From a checkpoint of a small transformer trained on Wikipedia.
Training: a variant of Muon for these matrices, 6940 steps.
MLP neurons of a small language model. Each row is named by its layer, matrix (up: input weights) and neuron, and shows model dimensions 32-159. Each number is 500 + 40 x the weight over its row's rms, rounded and kept within 0 to 999. Numbers have three digits each.
Before each neuron's rows, "fires on" lists the tokens most often at its 100 highest values on Wikipedia text that the model never trained on.

fires on: "th", "nd", "rd", " g", "ior", "ld"
L6.up358:494489516532492494524552493457517475464485541560418465541475537480510468558501463536477496476542455478512505524546507462450475457514515503532530535437481521531467513477545594543540502525482523570456458464533519513497542490482495465499467492541424476511530498439485458503466485517517560479438465488521491514486485513564464483522580436519559519548501499498475524568581562569496515514450

fires on: " as", "ch", "el", " over", "t"
L3.up348:548452523523517508478445541559521524549499485542461477513509477494507489512517489574503561464425482531526500436471435508485457448562510466476436491537558534528486486446510527485479464412520501509499489512500562458478541484531458386555561468477592467503516544414529448481500520476483521482502499525450503489528585453558410512466492476473520522486474572494527493517558507497418477514525

fires on: " p", "n", "k", "g", "-p", " d"
L7.up103:424536431549469506442522554508524525542584498538470474507514504451476457544572494511500478488577527451539564485510516544539525509451468497475538519470554458450512514458528615524471448438460503467550495456517528478514550406596483447490446536441407471521522556483491534489457426534518428512457517527488547557546519552516495575482480521528449447536509524509494455529538498557543486470488

fires on: "t", "l", "r", "per", "m"
L6.up49:527509501453461563529438571530422485511467546528533430509502506519463563510543508495526530589492583426454522453454456444572503517502510502413449486519524458433497473482514441503521511449543551524509562450635522489475520447504516555520530539515442498514475468578491515564548456566539509549556526542529495504554513470461463498494541519519451420484484464525441513460496483544453553506528

fires on: "mer", "fl", " book", "if", "el"
L3.up152:541455466527465573514543497509567494559511430469532478478500504436536496424499516529509627409538487455505462500504574407431462523500536437475515511580486511493449527514539520542457501480518524529532507510542525549496554475477495502565495503563489545475501528504484496587451517532387533491511444527466466501424517552509520515486478482515476519467458464529553521484511569499467531547536

fires on: "a", "ig", "re", "or", "ot", "on"
L7.up269:501474424516481485542455499559525443502520504536502530414478507499499469548486478504522430460440497530543509488497523466478496536472451519568537570449534519508498461504497462425446480458559495469460495517512505536487515547446530502439481544530526527538495446531509563481507526470525452467403503435473542491469520454496512530470484444498541536454569527517512496509536498591497523473522

fires on: " not", " met", " en", "other", "n", "ed"
L3.up334:499476473510595482456518495494433470539532461510513532512463507461505521544484539508478460607409493461483430536563558541503506495461449496489529498486484544414492462475391508547471538488520477579516468480507578501447538494523524558504475514489521443525524444468474390409435465425496478572445481591503480466518462468547531490511563538560479489491490489503448531522533550518462558526524

fires on: " M", "p", "m", " comm"
L7.up239:556520576517538553494469429443507523465470490505518503550480523564544420509433427496505489600564504482511516530487495474490551546460573517491482545483511468489514538511622534503431468474518513489557449454499519490414516571541530525450493525474478469570509538503432497507528536499483537462455540525450493476521510534482454476494521573545482544551464558463503530444538521537461514526550

fires on: "ed", " Gen", "ing", " such", "ted"
L3.up248:467503475499457547508453576545447516508518542512519525503488488529450512565510518429512555537436541491531513508471462498497450510403545465498455489457525495484511467449475490481479479456450508480493517512448542472516536566505485494523475528472545526398500475542571510534473471419546457491530518415541560425451416530494458460517467523531480489456497471568531595473462463513411485480565

fires on: "l", "h", "e", "if", "t"
L6.up63:528585453480505494502451535516493479562497431467491614522545556460472481498558532558471476526479455468514542471484472507523510516572448443546504455425527432497473541445465433480501492465535506485494507557513533485528539480514512451553482517480477506478448494523469570559544480549568484527442461476513591458497462494402519505451549544498463491460469543542450519481596525441487523512411

fires on: " de", " ro", "icip", " se", " del", "ic"
L3.up52:503483561561555483500460508495571451552537511534483478427506591532440474551491464461508436503479495513504479508541518509530502522481504505546462496460475542541456551443546503455487449485517437571608452462528481486516432510544501549474535577461469503446497505547462454538551544532519470548539494389497552458491508458522527517520500555531474520475519421500490562479493526478569528577552

fires on: "ist", "d", "ri", "tern", " for"
L7.up121:477475535558430429544493493497509464518525404544506551420532496538505440500467491510489475499505518545547437478496454497547520437491435525525543529499508495490537440563476501460499461486507519484517561544533518458551456488470526496525568502489515503527458526503461463522502545516515528482467530530532488604467522555479508525525439546523493497463485482493404522488475507559522577488495

fires on: ",", "k", " .", ":", "–"
L7.up270:520458516576533568540511509438439462465467473519491547471470572496474455450559439512548493525479490494486487475466464544545522508366526431451502479525464496463448466425500507486485485471508559486549517499484565451492454441563482497468483468458448531465487490537512457555489555504501494501534494478464525557510501505563550518491510584483451480458512497472492587564489488524490522438487

fires on: "en", "k", "g", "y", "ish", "and"
L7.up204:520523417456554471413542551503505528547468486493553516548494465453458430580497471535491516479532541462453491486364537518582458487494484530593540477534500442466469517498521528488461506519472567493495515434482465486537552471457518508551455452544485508469545503615481507420447556542514494523445548408464484511513504495511489512540553467551556503548519526525474494514477523482547456436504

fires on: "8", "ast", "ric", " dep", "9", "op"
L7.up250:403514440501389480557490465525537548531448507499473560482565496525533453482509491518511540504499423490554572467489524502564455484466558496519481525567531481518521470493543569533426477530412556499542415529556490618514501476440490505473504550543491482503485464421562485491526430475545500548497463524511459457513495476433526466495467540463529526457425494486468446454450505449538528520535

fires on: "y", "is", "z", "ch", "ic"
L3.up318:510579481539561474530514476495467482483478496494501498551458448513499370510472498540457493449489457430513527534512481505538492556520485551487507488564497467500576489398523498557484513425560477462518615544516418517536506462479500483486546496518493505495520478492491488502482460483524487535443499438448538503519552507517539437462439479524517561538502510502509501569545528419532588437578

fires on: "ur", "iv", " took", "t", "us", " This"
L3.up160:391511492439461559508536609450490523558489477546423535436463498420446526516518440501481507473508499499453586487515451512512547424475543474561570561491478536459448462541503541498456494504536510500505539451548509433504500530495547447438557561542484536561466479471512488532516472507548446512510486496529514487459516507532459562522444532574452452515550504562503497443515498475464538493572